config = dict(
    d_mlp=1792,
    vocab_size=2984,
    norm='layernorm',
    positions='learned',
    qk_norm=False,
    init='normal',
    warmup_steps=200,
    batch_tokens=65536,
    steps=6637,
)
MLP neurons of a small language model. Each row is named by its layer, matrix (up: input weights) and neuron, and shows model dimensions 149-297. Each number is 128 + 32 x the weight over its row's rms, rounded and kept within 0 to 255. Numbers have three digits each.
A block is one neuron, or neurons of one layer that tend to fire together. Before each block is what it responds to, as a language model described it from the Wikipedia text at the highest values.

Description: Place and origin modifiers
L9.up311:125089117134158124119138099164181123108070156146146161182143084145138153095084197100107159186078103169106114146116177080149145120078136153077051107171117177177129147076159172226130160182128101172147138142118082081076138112158127133099096186159157087101079155085108106099129155103144136141127123121093113093101143149174100133171146136133133055134122134135095090122108118070131164087169122125187134146112187120171110150133159184111128172133141053174
L9.up664:128175120139106137152146151083124114102160148139133093108136126142082178158171078127138163150074090188170086138098152128142073154112128099026040181124124086112170084079146069100142129166169112111082106062130159130106128173172121104162146088101181204156176158092155155102105117114141186108116106117143175156108140106149146113120129122107213158149110115135081117168143103081092169140150157116090099133133116155138130168144106151125170107119134113153
L9.up805:099089151125182070111096107136086136151150093165186160121131141072146124176162097107110165103085180134116161234148091116148075123150098110112147112103106118132086103114133155072148118126104144144072131076118140082150122142122045133124144107143088104136131129110170120105133090146109132165127136183104154089129089123133173136170132098199159161132091108109106113179132134137114103136114142145158093125118144145167172108179175134142114144064110103122
L9.up1058:152122136110102124093100109107124116102096135114162161090162200160155121083150119099125150108110127135125151127108156204116100074113132161094114118125134129139144226122134115146115142126114136125175137096111117110120115098160129070154135122136180170166102200144187117120093082147071155215128100143078162081071117157094131099083082168116126068079117135134089184110140106143167141125147150067106150093148056149126152102104099126123079106075121090128
L9.up1060:101082198113156147106083131134117123133095102144166135136137056127129132151120160142126159126159106116117107081111129157147127154212167139145146117103113128148080132168130136110139159161157115080028124127145146172067141221150135153099124151130124153110113113148164130159084125082100128136128146145177144133172130111110179200086098133101117120164116211118098098133154103132121107141128139130101103094125124162194174129075184162088102176091058163081
L9.up1144:102126130109127118107103184082187112125109106171134168137163117113085096134154182139119123081129144122075166146186113076104121124121125075141108121099180135111094132121108101088111106157138081143146185162159183169193174140215120113196126178083086113096132088159183118079110115062093138175146098160131105093130142106110147153147136130135121148173118132099147145116126113175073117172159138130154046160173115096120072175084137086087177126093066158184
L9.up1224:125171115108102145085090213182155084146103080089158076132131146187148120097112110126126087214083115159087123163125153122173151129149126187126095102092179090145128112099092067132116110119106166142118127097145157133178076209153143130095095037121159111140148172163173139150136075080184137127132175162098142146118129113126176104161154152088132116073160172119144115096133083127132192173114167094127140100131134097132088174157151134154090138112106115108
L9.up1245:171153110141098168084105124100145129086118140084170114137156126133109132104154168156160116202087069144095171104132141124135133110106133161047126162136067139129111156163127133165084105182104166120130082107152110113142111224159112083135083140082173152107159160112147134087074084070094094117084133129098151113097094105106129105141150136114112148119094134133141094087103124128161151096134153159193132125122095166157147159122217187121141161054107084092

Description: Word-final suffix pieces
L13.up272:152164126141096129159129139136142161117136147136184137137178116127158114154048139099107099139156144112181153150184159121122161157079115176075109144169152177117158137132169099085105160176060182078092094118153083137160177127120140139163114124173154067105127088083120132134133088139147061112053136160131138035137108144110116090169223118116095142119113064087079095136056111117148132094134146144168110106112121108131099131123150178163176152092087134163

Description: Year-prefix tokens
L9.up88:164149170062176122129171163146106083128121133116140163099129099121151111124094114068094153100149091137120154117143117125144111131098144127063130116137138188093095090143108117139095032132138130144181155146106181124153106161089100098108133117177119189112131167152120168145088116102138169183121117153120173103154061128121151153108170115121071132122123153119108126137140102147127124187077107178163115131219155077069073158211131134128144117099139162138
L9.up205:077164103122132101138134113136069141078121153161125186133125062177097141175170082130124102129121051168172128152064129132158127122108090120120131031121118055118096166076094119158131106132109148124109078099183170167173079149122151122131067107155092148144172165125118103163177122123128107115141130189139148108116167130094149161101080101170160095126110144156087143115144099104156123150137132084143049099101151166112134093159126059132093109186170129109
L9.up234:104092167125133117120110135164115142128119126136125135116111064120082028140097107156136142123169100106117101086115125122061135169144081141103087150094173157106104165104131137131130101115160101117121096055090120114112144138076142081203160083110124122066127109118139116110090156107083133105104212115126207123147110123166175122108173138146110177180180148144107073093127164109145092141167127192097134109187110135174183119133163177092139143167145169140
L9.up423:176133112093122142095170096153156157107145204138145123049116124132157156123092139097105110105153124045200194071119174145167131089152166155116108188091133157119147167162154115110128144126149113159123099105172189134089081078121184116179123135148140124160129129126087183146133140126138159124085155169156119146118125139086135129147136143132131097129147139074084093136118106134074089106094153137096132087042117159125159123160127081124085138121046120135
L9.up967:147141136094118165159129173225185105108150104109146040159132087129135094145071115165161160139176172164154078168096096149145156086157136152126073152075162132103065124119135137133110112127148077140125152121060149133163105172100083169104123157135109108117184110106131142152139113122193177146081155192152123090129135163116161143163130131121079139098137135133118189066123103135131174135114138099154142069150175126090097076187141117093070081125135128120
L9.up1230:108101130061138112124136105125110112165092095144159175078137148085137135105119157092134127090111103070154124098096164086185093113126169172095165169127114171140186151189094119136128087107143121128137120076138121064176123156072102184146127150089072157120190171157128106142157155151117161194159129142109163120185094092106123125100133123166159149096152132111138127062145073141146138089171144126140139190140088101155101129131104126090090136151144119126
L9.up1233:090130093134166139148156108139077120117130152121178058115154169159113136176101139181155145148198098077171081173131069096070105122138117107162089117134131109136102055147092136151145123139137110098111078111143167163084166140188170118173101128145102103122154122133126104153064131148105095173143105142060127105157121107089141107133079086123145093076128129109162123137124102101138101125141104144125166156090106155167145160156135122168101088179090144132
L9.up1776:161137180057115140177153227095107071145180142168083073111126120164080080118131147126064145118139165118148137063170114175151122111153137134124134130132143168152076110117074151086077062181189082159115127150151130114089120211178140160173114153164129148115170159165078043042165080146068122107123137136062110095207107135111096145167162187148129095114130116128119058180160091145077041138164129107093104149169175163124121145177092164149154159137100130067

Description: Year prefixes in lists
L19.up523:129115158171220112150100149070083131167089175131133064107023097098127142138097143118118147158078139125166097132156153101096100111098090139153060114119132184108142106135148143142119125094156146157131132122130097186105134128073153118088104089143096104116098197163145148137207116140169226133160109098193056071169181185129117140135096135114175133124142125119173108175151135127106056082115123073161164100142101108116153168112151106161135097144158155087
L19.up583:121154150152106163117141097076093118121079163111111113158080130049180154127125134163190203174126118048137165092166140171083100124116124168054103186121163194134123111132131144192083135089177121087125072088114148139130177122129129120089115037143112095130108151197161142088190118177115147115077114190199082103142125131200144141134085164148170181189097185149165056151141112158107127095085090126087130130169173073110140157129149181099167129127146105153
L19.up874:074072195169127114118121142119093099093110101150125164129177151151154155124056125114131136156106122085127118132137137117135115153034131145139137092156121152097112147112080098112112160095132117085106127154125108116094114154054092132187159083085058058099173199171152140112208127139170148123128074145174132106103120153166143124113088140103112089144090126068160134071158102172117138106158120074084156167099142094111080114124166158043145149122163120162
L19.up1111:129131135093121124121145162144164136107127172150169066131090151143101137095171131092087139158081121121093122124144107138122173094136126164056064081163129189164111090135142139128123087123090061094145134117165126163191160123164053137090106122135123142146068193099109116090131114136108220126157098115117139160150116089185142117131149091152136110091062092126179093147090107118111141108114111086170109129116114075105107173098192135178127101122167096124
L19.up1167:127132151029113122173102087124110091157095171139106168157149066153104106109129170156138167108152141103078143118134174079163152103082128155114104118168126138125118134116105093156088092138094089058160118108125119039111116137141105179135188147087108088124123147075141131134178113110138154115084099124141115129136134109134191152170062161146155142122146088118203169109195134088135116131157118110114121141098081082132120083148109104096105151117094063125
L19.up1395:131134116163129163091124065107054132079092136149163107102121107164103237126125057036121162141119102104129101113141113163114168154173148114112106113185142184135149133132131144087135114120127122075082116094150144121102120115141132101107117139111105067186082146142120116147139098155129188167163065161106118139140137152102084191149100144135136147180122171124114158181116131144122183093121096098098114142163113119177122086131149104066110127091162092064
L19.up1477:138157109160093111151116182104112139125134109092124074087128124213118157146103098140133166188148145113112132155133078109192145096127154191084145165160112209068160117090098148140168107155082093159145078164102085126103113149155155120175128094097155062058139121156094104098150128122166177140164043149138156137144156114148174179109145096051202125170106151076141084079127100137104119124177131038030107146106134133092132128114153096094158109069097133128
L19.up1715:092159125162132129164175132130160155112149092097081125136117089175128137106128156138126159107121158093118130124142110132170080119128144158114074131093149137102154102103119158134109111152079106137152104124124087116135171092160129117152097023126111121117168130103136127161146126190197221154147113183139114129138079149095117122143135155097150119174117064151143116115157092114049068090143113152108164103132180146109075120143119154121205065155152149193

Description: Surname end tokens
L13.up695:113138134192136157095155168083095109122093151141180136119181165124121078114032150096164115111069117134136100140103144103147168087109119135135164160109135196131125122146119079167084174081149149102102135087138181126120130182146116115091113108194171082115142101151084153059099082109177132097171123094111107176127179079148145185108122135080117098105137152111145073105118117152152143077136159122143130128172149107098045090126085126154067156197061122152

Description: Thousands-separator commas
L9.up147:047063207128130127130099128097163125131081145095111100147170098058106163191153124124074076127153110142158170137100157104142129122098079099103150124127109191075093139148101186175167148122154138133096125122123128142096132135127096111157107157093156082089092121177138133082152138137160123157151159120104147138149118140117125115161149113113159155098153123054135169093117098159111083127127167181045102118138149136164121165132137111046121130094129133107
L9.up294:121114107069116090130166139120140125182132109120157129150159138147138146189116135161131181118125144131111151139121113175123149125086127108087121122092158135113167097126140166093106151123110128117089122113109170164164174107102126155178119138139193163085137126126144129104069115111089176194133177203092157070113176115121141077107145219098107148179100127106151122156152149050132126128184140112117096139131109095161166103139199132105158148101055109094
L9.up392:119093125058134159105094173133130105108122125109187069152119134114089161123141128122167115177128135122115119106150126070092129085098144139134136130114139121088123134133151115074129181098095143125069094153117171122117170135180131116133184124129122156124130119144122108119083110154189150137188151160158154178146191137172072114178136134141151142143084087142138095152137114096156135161103135155164115142180121093128078131176039140163198155120056134167
L9.up632:158145133096156107133091161156154096122098160162059182109138145102088086127141088165104117101153096141136090141140127142166144096147121110121129134104136094045156115120110097111062180063096128127095091090126104109162116145134130148072128142106184118107066086133096129128142166109126147178138194146118135062124114170132110151054132163150159152106125139123132141148156161151154182255091156127175123112153084155153154090164123125158118176101113087146
L9.up855:070065136066095147116106153134142125117086148164099078200126067144102159155118163118168122221135088115140109091118139138033165072132103157093120178155111142187136166137185159112080122168135100159136039097115131113106137131109108107118039122091179117128119128131138148150090149127152163124187156118128151062128124192154132132104099140077137162104129113095154096166170163166137108109137102128128146146087108119146119169096141130158135127088175160158
L9.up1350:144146173101181093164063147137135150058147146101146088126089176153163194164133167187152174200160124136138125052157072109119140081101120138097058128079101026110075097061175123161186103143181173140129124170106158122063097124123101115074126120140156112128123104129130123173135095144112111143121158150154094099121113096119072128108121170105171161106197160138138107124088086195100136105171140167126152123168093125115134105155167114127152111110133061102
L9.up1368:135113106083082129139122148150163149085135125170135151137147139121113143105136131087177178143111117112124116111092133143126160117155068139074109141067119176108209092090130153125191157121169141122125170178072126191150143153076097120152115111194125152143105046110112106151137105193161098155115188176083175115103121146193175123148129157159080143133117115115137162090123121086075060169164172090106131142140167128169127147063161103124117179147100133103
L9.up1769:147094105120137084087097154116107173208140140143185195143152164178078155148104115137137168120125113140101131116130114070131091103115158144131133085102126157186142156138092135111185119126145146112099161116116096101123144121101114117091151135106108098038076074103169075171106081133056154115155130167086192190133102176123166163111116159122193164059119110126146151126098143174091094166144171123092163118103073124129132100115173118089158202154115151118

Description: Modifier before works noun
L19.up346:133147097086159144088088115136149124149111119113153115108166140091111163161138156118126137115127098134148121122096161109110086108152129080121065211162101126087102111178180129106103136175149138142134160151090140082143026139138164094130119058112079110069105056164120128147091113099115151118161162124070150164158147115155091149116082146086077117088145141127173064117108139115165149106159166114110106099079137111130169189116120167149137136084101111208
L19.up613:155108097149125142160084123132156134116110137132110113078177105145124113131119149132168071144110207131150120144155134111138140095160110128137111205141104137088129136211109151202114089160138182156156156120126160120161170091169090143132122117158103140075140146158066087142048158129158085084109096176091070077102100067098143075115143157103183104088091130157143137149117058140103100135172103118182167125120115073109172141160097169073113139068085160163
L19.up1172:168139089179063134137084096106187130124096088095123109150136164145062165108076131152145131137134165148089183254122146180099148115079110142157132154131110116158096101116137082125145102192187150113176147137121124140129054094070208131085055117139178105077153108117157131147106144138107120058072153098138146144153093088151100155101164144103089129173163125195143147114136152164153198114121153061100111111111108143151085119179162146154108097108101129160
L19.up1338:113150145136108104088089055047111158175122107085189090136130152128119125116148066117094103183134151118095073180168174128130118148139132194116152092123053114123082162131136088126059170113136144087051151156112174142093092105169106163078172121096120096074172135101168113176157131123147110174143108098093138129183099164153119155091106172176108144118116093148128115128125118145141191124096082193174115082127144066139170129136173137175188125094178121156
L19.up1412:111092186106166134171107101112113136081120168082140105109133093120116125142112085103148143197096136160087148073151146106134102129083165167149082163176096126113169040118150097149109154211122134139135055148076171111151162131088136118165105078098130176128094116050113114179125141134165091120116078120119150077199070170145100105072158179122119207110098153124146181194108104074135073154083079118142149129170163190130111130131123094096139090082179078115
L19.up1452:239115147087121102138085108136141125120109192058183106098163133091148111090103084117104122133099169129157075188109152140120166120064081123112191154197162175119139101154148101110119172155127180108096134103107174107141069168195120138123202146066135154067132189133029161113074163167141125137141110138114112120152126100140167137120102112129138131121164153170160117081060104117166087138157197133088137146174099132077097130094159094132121118090120116141
L19.up1454:112145106151144085164082141102156123091128169117158166100114136207065159122118122098187178101104139099154108122084122135175132181155142115100146168152046143094130107163138064139145112114097147118141153181115150125115108135138142098152111124152204043141159053118100136071056180128105080132124166125133146100137150116166047085137154153130117122090107163128109143153089135164095131183118129186156117131133116139116100188107165136099132118060164082124
L19.up1662:078123090141176136094099125102162122138100128138161131165113096073148069136054138098134115104103168138108105076137135158099210158144090171050118127186105145050122134154181156122100141116152127074144169129097139159151091148112105109120115112074138144093161093123154114080064056080095093135140173135112136137191168153060117135161160176137092106163104141145128116113076088158162119135077155145167124093139144113144111122140166168121180136123171177164

Description: Later digits in numbers
L13.up1716:143143153141127160177181125104127057115142171134104179119137072106119171159147150187137130107159092121175098154115181118133140144134078129063095145117163188120156163094115146177126114102106071065087167154103131121083148180099167157087061115046171130130116115147172158108117116155169089144156130145182125103171111130118139119112098130191177133144110108140139122146109154100097116122153122143159135105121163169112083096142100157152103126141080145118

Description: Name-completing word pieces
L9.up36:121142141129100128129118139109115117170108096122185123126154116179129150074128090119104136098130104134109116102080128139105073094141069165186067119120199107142159108215195152066140098175077111113096108080145163109106190154167111121075097114133106124076144109159165119158129080110133129165081131137062132153149163157101147150120173131115085153206147120074152080190144113108085153153112064149139145121132117141115096121067086150122132120071106183116
L9.up99:120077136114093129144136111163126101117183136124107100179070144112157122104096143158134128114064154083101164138100201117125130138082127127102085122146160135093114147113157067085130144102139075086130137146134183153152139108145180140111142142132149063159083149163141156109181085089144128173124122186126119140058167121139110096123204096174108139127102102104159094170161119093138123108114140087119125164115187140096164149105134131129138099099090132162
L9.up379:103157108170117210129040172100105136129047126110150109080105106121095143076117132127092169076104130119130089082105073113062119143134116119110139144114140085146100107126141159127129101122086081155215161083107100091137119140129129130125142101126153121117135118143165081130113089098139126089157114136110079108091201133193144083120187186157151129171120098121149130146126113120091112109177156162166130167183119128112139128095119167098135077135175135118
L9.up512:086131098132151101146188099103124156190137118203147122183173117118172137139140143077093113143159126089150104112170160080107105088108085135126168130137109114135180102146112072122136141104122090109117096066085135127154112111146177145100102095088132147092135131101094140121088103119112128181161107106135058110157149140112095114130144111158077077098105108117168075141144076122118126167172163083140146112104125203177067100116111155170148106176157061141
L9.up603:071094112130165117111095161164208111106091146132161111125151125110142169163165138068182140174167161105099147068094108093111170128149135131138164114114143065145090154113141103092060110088173135080178122056077139153117069185155145164148159119132165129104110121132157146100163123057075098110135153075157116139201136110108136155193185133086162108088175137119144140137024095096084117105144190118079096164062132111149120133117111133109147155128105167184
L9.up633:121140118086123122139105141144131126150137060124129199124110045188150132040166171093132137104116125134097120104128135097139140078147121134200125160124187092128144125149111103108149127160157114147118125156171169107151078169168138122104184120148155154140188143131172065067132137114057173132134125095106122145093125111132131094175150159152142129068077144140128109149147169124148059092160067142130144120171127084070170094105145094210113106111121139081
L9.up964:109099132091121174119057098167095166108102177153101110084110163182117141109115155095126171103125159132085121046149145139077136118106092195114081155121101122127118143140143103164089157140126138109116162141105050101102090125205076162095095114114115153102135130140146091102172092110095123122140088057143169128140176143151140075129148073172062118119134122092106133166104089112082099147110178137099185139146118164152071137113104091155121144089066102140
L9.up1595:129130153144146160156110130194127141099050085146132114153228182163130168092183136098116140133116132083151235101153150140177085096121104120074128158152153126139145181155126107139134128090152119131138099091135128165110148160094184136112120181112140131127169159156125099068164153147149125162114094138070099159109129115101142117170164068177079142142107139202150130156056174101121109114164145110077143101177089143140135097072120142118137176108118125068

Description: Number-internal separators
L19.up34:095124101118146106067130130148157117123154149181164168147105139069157116164171113109081124123102085093115160081138099036140151094120064084115068109140137151075141139186062177114153105157159142090087081146155124132136171103129141169178146122114100086104059128134141132082117120125127030133137145072225144117069131147122104205103141085135133161115203148139156108160125122156077179151134177157125121158174139143121096184144069114138116158122064103155
L19.up44:126113126132170187159082130122185181103111126140183163166072102077152146189152170108098195104117147079112109072144073084141169133126062093134121119096089165164122144128121145142152111095104084143143090146134139139139122165111146167128102029126159111127058104126185084167150133088083092145142148130176113118124096137114116208166148168165126148117172059054132162049103159176125157116106124063126152078126145101158088103083084127076130187148129125089
L19.up56:114136117119122129061108135119193139122102089106138077152093176083140134149107111234086105105113181121113084091097122107164114164072169135112100106063063129155171120065089089172109123201201118079183096138150147051118205150207161147142135149144102152109115099145072112043173137176132155164105135095132088118180093082090119147138127092133120109163092127102114126118105165143129185167116104134108152090126165115159126062135129089100101131150130126138
L19.up553:084153150168139157158115170090153112142107189123119167113131093121094198138115124157131174185116125141144070153107091092098151149114115176115127145140130162084113147083133145104102212129111104137105112205164095130102140085112154189039128102133069088123070079148135139124118071124092139103164140091163107140156169166161129154100092177148135088097144123161065132221121081127138071152127058146167166135122096184121093128091094104153144086131137145157
L19.up710:151113130168188134141056129181134143143154097113064139142094098052077127138123109166115120089172126132125076110076150182031168165162106116158105152123137138096145136132128162116189127076147137150108150118144092162133105197136124149115107116127104113118104122128159096094148149153128152095155086140143126090098094141158118094153128106074107164169150035125137086159079080176122126165149096142108128139129102118194120115146088134123079105173141132137
L19.up1186:119151137106169097103157155195110172101133163158125115157103166121162126111114158135086161168128168090089145078067113112115160110141052128142109109139091153064140081169141093125099104090132132065111139099161096064097149164123185079131150167081101114229111109162115099138124136129097143171128134099126114146105136123148070153148099120165145124107117107147108162127164126155114068153083076203134085111227115172182137113139149158147121131126141122159
L19.up1240:106082153161126088079155150103136146137106163145170170172083175086106124118103066120096146127125162107118133133097153112125121138137099189118156098141114174112102140072128111083097117152172106133106133184174106109045184132137128144095131145099138181103063109125189122106107105150167101095145156108168111096123140167127167158115161125075174160054146137170119140095122125184079197156074152145115177142142159163109159126066122069103132120134151154141
L19.up1252:130149143157115128097108171117150181126097169152164140076102084169101149108186118140097195182132161142163125139164176121151198136100152147099103154117150142123181158127076113129139130103144110093141127108138144066056162134131125098090114153080163164083131137134059132099127108115142130146145166156102126120134090132124142079108139103148147099140136104114123123151243146140094132180112116144125112123105083176188174137117083104154162126139083142038

Description: Year-range end digits
L13.up479:133173113102101178108173080088096254096096113121157092049117053107119121148082091095163170120099088134128137111121146127180180060117097136060107147106128135101150104142126183088149129134183150158135117061190067117144146157097060174119129127168135121102061129152152136159118167139111147149136135077138153072133124145114152142127134161153054175145094142132124165153103146156109167088166138089191080142192145110122113129160119162112157131113173150143

Description: Verb-introducing to and modals
L13.up1380:078099170154106122117106118125196148133195158081067148065000089101142121132115056152148116137133101144136114128102169117086116153072132098133125150173075096153097102122162158152133126149165118131082089085178156131150130136128145114098131095128173161152138087162142087056120111133149115169071101134146128119177100147134197224117137092105098116116180154088110168162137059156141080147130137149146108155158139205151058136123133140149116101122126154172

Description: Name-ending tokens in tables
L19.up77:118115151153157086141149136191197101092073182150090185125127108130076094112105154114123119129129111106094125073149133140133076118084125102140134097084183101126142143086207112095136095131155153063133105133116142177122151105135191158160100142176097155154158075123193065100093061054165135117141081071082106127130154159127111106081121173118165073140146114097078134107134132070122123083166125135079106118106162183098078094120085128108087143121042096222
L19.up140:138099146105162119141120091103184090092089157078140119097175144147139119151134129145153147129117114112109150147108178158153161151112155076129191170150086112137148101172134166181117186116149159111115160110148152101107139097156108115136038154126119099112114125135090150126164160133208181143156156119184162153154095085160147114125122186099119213172060113061136093158057139143162096175134126053086181117121089109190112041121113129127182105108096123162
L19.up202:045087102135144119130139163168116134160154123161115123100101103150101117079096188126129121084125188175155066110110120121080145149168095106112131195083124117099183117118140097104127154157128147102068114143138179106153137126096134095169126140135138206094063108146159088146161132254061086154108127080140091150087121098112131150087150125157165105144138081123151103160152157165086171144082101103142137140138141110150098192103045092149179119065152128150
L19.up306:164114136127073083076153173135109131132122151147110149191120107157114090119080126095061124101176108185086137165103138160083143229139120098180168111188133099097142107088145132161133073120151152104085128161165147153085161079143120135190129167143085127110139026193148188154189119118196126099140126072116100158113080062138131125169072121160147162148129139134146114169098107121101078128104103089157128160142143116164112143067100092138156095092151077158
L19.up666:058082151163147167127161151191086170134158157135092055126149103171125101123130153086148082130139099142090083127138166118149128183111087124150054083142147122136090157101053125165135126160166158096064128115180155214141170081114125159185146140105156071079152122143152183121178154095113235096121167059143081150197098150168127105144098103135164099149109110124116157144182145112156128156072083126158132098141089142174108120075153179104096041161180129103
L19.up794:142137144094080113100086106123108112122129094094141130066160150128065066110176064137123170095119144132139156145124070128120107159125148096133149103122095122183115146214130115153065080181102080120114087131186185117123124107148140108170104181094183147144137084192124122130115097124152114131116143098154139100130159114162127145151085109093178144141147126076122146076094089189048108085137100155132128110127112149155109114139092077129123111101069153140
L19.up1488:175131129185098088195090099203082121167151125172069155136164067095099158167128191031102131124139141126081084059146169146118174116129175149109152134142140078146071144140112121128101142093154130073068104108167118105134206106067147125229127143140154186137127153157139097107136109090138132062213097113123183141148089162131105132129086117092108067121119102159174115125144108105103109140132122122142118096115154128101100145125097110200162084090072137156
L19.up1767:189157138077102155135128138121104122149063131095095103115081145141116140131113138134130133157099100077138129116126191167165130154082098160089139164095073105081135122134137142137142114165145103093072087168113152145121128115185124069122066128125180090142133086161098201079111099105151120120131153112181127112131101098197120095146121160143166128065179151059106133150097069144122130147082128130161102096098143143148079172173078178072118099094115153114

Description: Modal and auxiliary verbs
L9.up185:145154132184126157114076069107124127103137099153154111140110110168135140115043172105183128180086146160102100121110132173126096126067094083143191126136173098160113052104079156085145122109108073119069110080118146059095178143180074131094119116170110121168120140173135115179107122147101090119161149174146127099196131116143140112095126108089052128087054232165118130115160119132077078140116156112084132100159131122210111141106129128162167149151112085084
L9.up248:129117138155121148134166177072070068093168150106141106092139099151218122090155121153076120109152135058082132173101172114128162107113159130143205178167103146168097160149089149125155172147159128136195124131128144105130114123155130125154152128110111101131130094096170036086140126086132152113124149104168089129100127131123150123121135153181133210038077141098189146144144105118095131124097147146120125080162146079098140123132184133159089112130106124126
L9.up499:150083122122127144142113123044112115123162147134159168123107108107100175146112127106181142074126094158101151159137159139079123140107217154142213062143106125091163104083090078059139114096083115120136101195116184139111119125113154134120165067174175152161123180125174114104061104082158109125167084147152109112098094139165115135143104144146139191148060144149134128134137159171119130096145144109106059159092147105146109130163136187090132156087128156168
L9.up796:161122091070164132165084154087153144120137137095119163119161125118120134171111108131189164113216109127161110125127091159109123150085099139127118140074113086103095151130136142120136061110152175169104092144164082168130101149176125102078137115118146071133126093080138113112147159152148096125089158131182186109111156144059185096103120124119158074115191069138117164142177125136198123172084160142113118207171156155128198120110151146184110128128132067125
L9.up957:119066150165110176131143121137143056160165068135152122099178098124147177128130096126112156152172105157092108167118112147112127157113160099147136129079120148139119095174112077093109087168106120131059103120117139138180143140132141124101144105114122203188145159166116114072134115075179170112159163103125146080100107120056115209078162121135132093134086177107183142134141081173123100159141138143148100096133108168158144100061113152152079073171093098130
L9.up1287:167137093140109157102152121102142097153096108085164127152123146124147123148158115162140098150138124158124109143106154167135064053077095129133143109113089184136159145166127118107112138102061131093090145171154098121137116129137153140108134105133122110206161159174135162108094088127107082103147094195169191113166121141134136136158137121078083186149133136124144188143137194128128132132127149123107101137152171132139148145118140148096126080101154149095
L9.up1555:125093149094150135151119155152155148147148120082128163079133059113162136207083102127083078134122078105085149150153128124161135149095085119218193159123111130110096188120130088123149144113179074107107118158114127087124098096164102116108132110100098075081135137146121109072120176162089152097147118144117148138075129116122108111037113117109116153150175140093161150125160160135169093156128082184127142160156205167137142157098137115118076044115176045163
L9.up1606:122135099123142130135104121105189056198169149131117123119111082050167138127142077104116113088112076063162098128119130096167133119117155154120137097141104140176177084144134103171149073255075141112069130140131131140089131129136135157100106119109191157158144137181122136139075130127089110139142145147069172061088103105083131203091113135126165170126132136086129106148152164205149145153093197122092085111181138135150200137165106159176150110115127163187

Description: Verb-introducing infinitive/modal slot
L19.up287:133119133079133129128093108119129143145147150149169179166146225136106154164160127110113115139147166178116131129106118124160089080160117080120098147146101113113195144186119068178188120128100143161092108048163134132127105118115108150151148100110113061129136174110130136102151118121152140122138120161095131119101106120111144145123123177136124135083136220106138137085062088058150092140166172146101148139179103186103161064160114130141193181137193172139
L19.up1065:191078123117151101074065142090118087142128168151129147107098086153212114151137166151154063149083158089109140125131106118104063101128116095184071095103152144128087161106106168068092146125146113115089107048186122135175146115118155102150146139086119132133153111189180134108134097132137115107136184155079148098144114107154134110163134112109125199105155093125182173192101099152145178129143172154122100059135136160165186182141122134182100137180217104147
L19.up1127:077128148120139142096121097125099095150151154141116131165087081058108090141144157102087153096096170142129078131149146078124106129119115069065130159218104134106119133127110078135142140175106087139131137111122193148120108119148172141099154107188116179142125143107165180227088132073101070170081155096152189152124085116143153189133142129149138118177079098159071152143169079080091125129130088180145184095109072205129085149097093166121112140146150172115
L19.up1207:207050178139129101082078146149178115174088174165070081134097118132138158096169149131158107076114152180111094140071118123124130161122109151146188124163116118166129131090124079134093131152095135136078091082171133056147088107131111134143165131109114149168112115131124129094178075114139128126132161177098100084137096128176139143081162155191135156085089179148158081125137096076110101141162067094118113062187130224118104138174161101113152111124088102187
L19.up1261:144122165119209157173102104115183083118147112140138124109140131129097166189150149176161115183133108144135111109191070068157182136129137072114123105152112119074172127150178134068147110114155090157123109104132172153107169095113157179158147110184110133123150175061102174137122155139124032155222124173137075107121185139134167091115134064164096132113152012138165104148067107090140135154173157138107151068148100136120083127103184140173150095126194084140
L19.up1420:125100121159150113120135126116126153105179082077157162111076095132078127167120075158168140152143174162131123127119111102065093141136140122168133142098074149160163095145113031147130089166134129089116065166193097090139123075160104160123055088167124154120137090153140131098129124116116061152120146115121128063099091112096175131108189064112170143109131122150192107125163127157107150110182078134156104136168132130119141117078115104133157161120164165169
L19.up1442:110172144102172170164087174160084132180165154147210145089088103144118123138151216149140078093150106163156089138131133200144091158167110137155133167106134106125151110097159097113087126192191108177148089113180178103160063154138148135146111145117132158083143125150121126069119219092134210122124108070144151186082147142124080102161100065096109121095185110075085099082166112153141136143121058104111092143166113172099083077154167085156146131154165123087
L19.up1702:186142167026092142106116090185117113102165104148041151157111115183208132132108094127143168122119087106154066156145114101150125136119117102087103166093160109112115127154129136131060160147112154078101092069179138152145072128160096129113119137098136130163151126155087074100155128127134148175136174102077161151157146172104145156124093045132139138097122070067105155135080123112166155149174144093098080114086156139150143107087098104110147101208145118147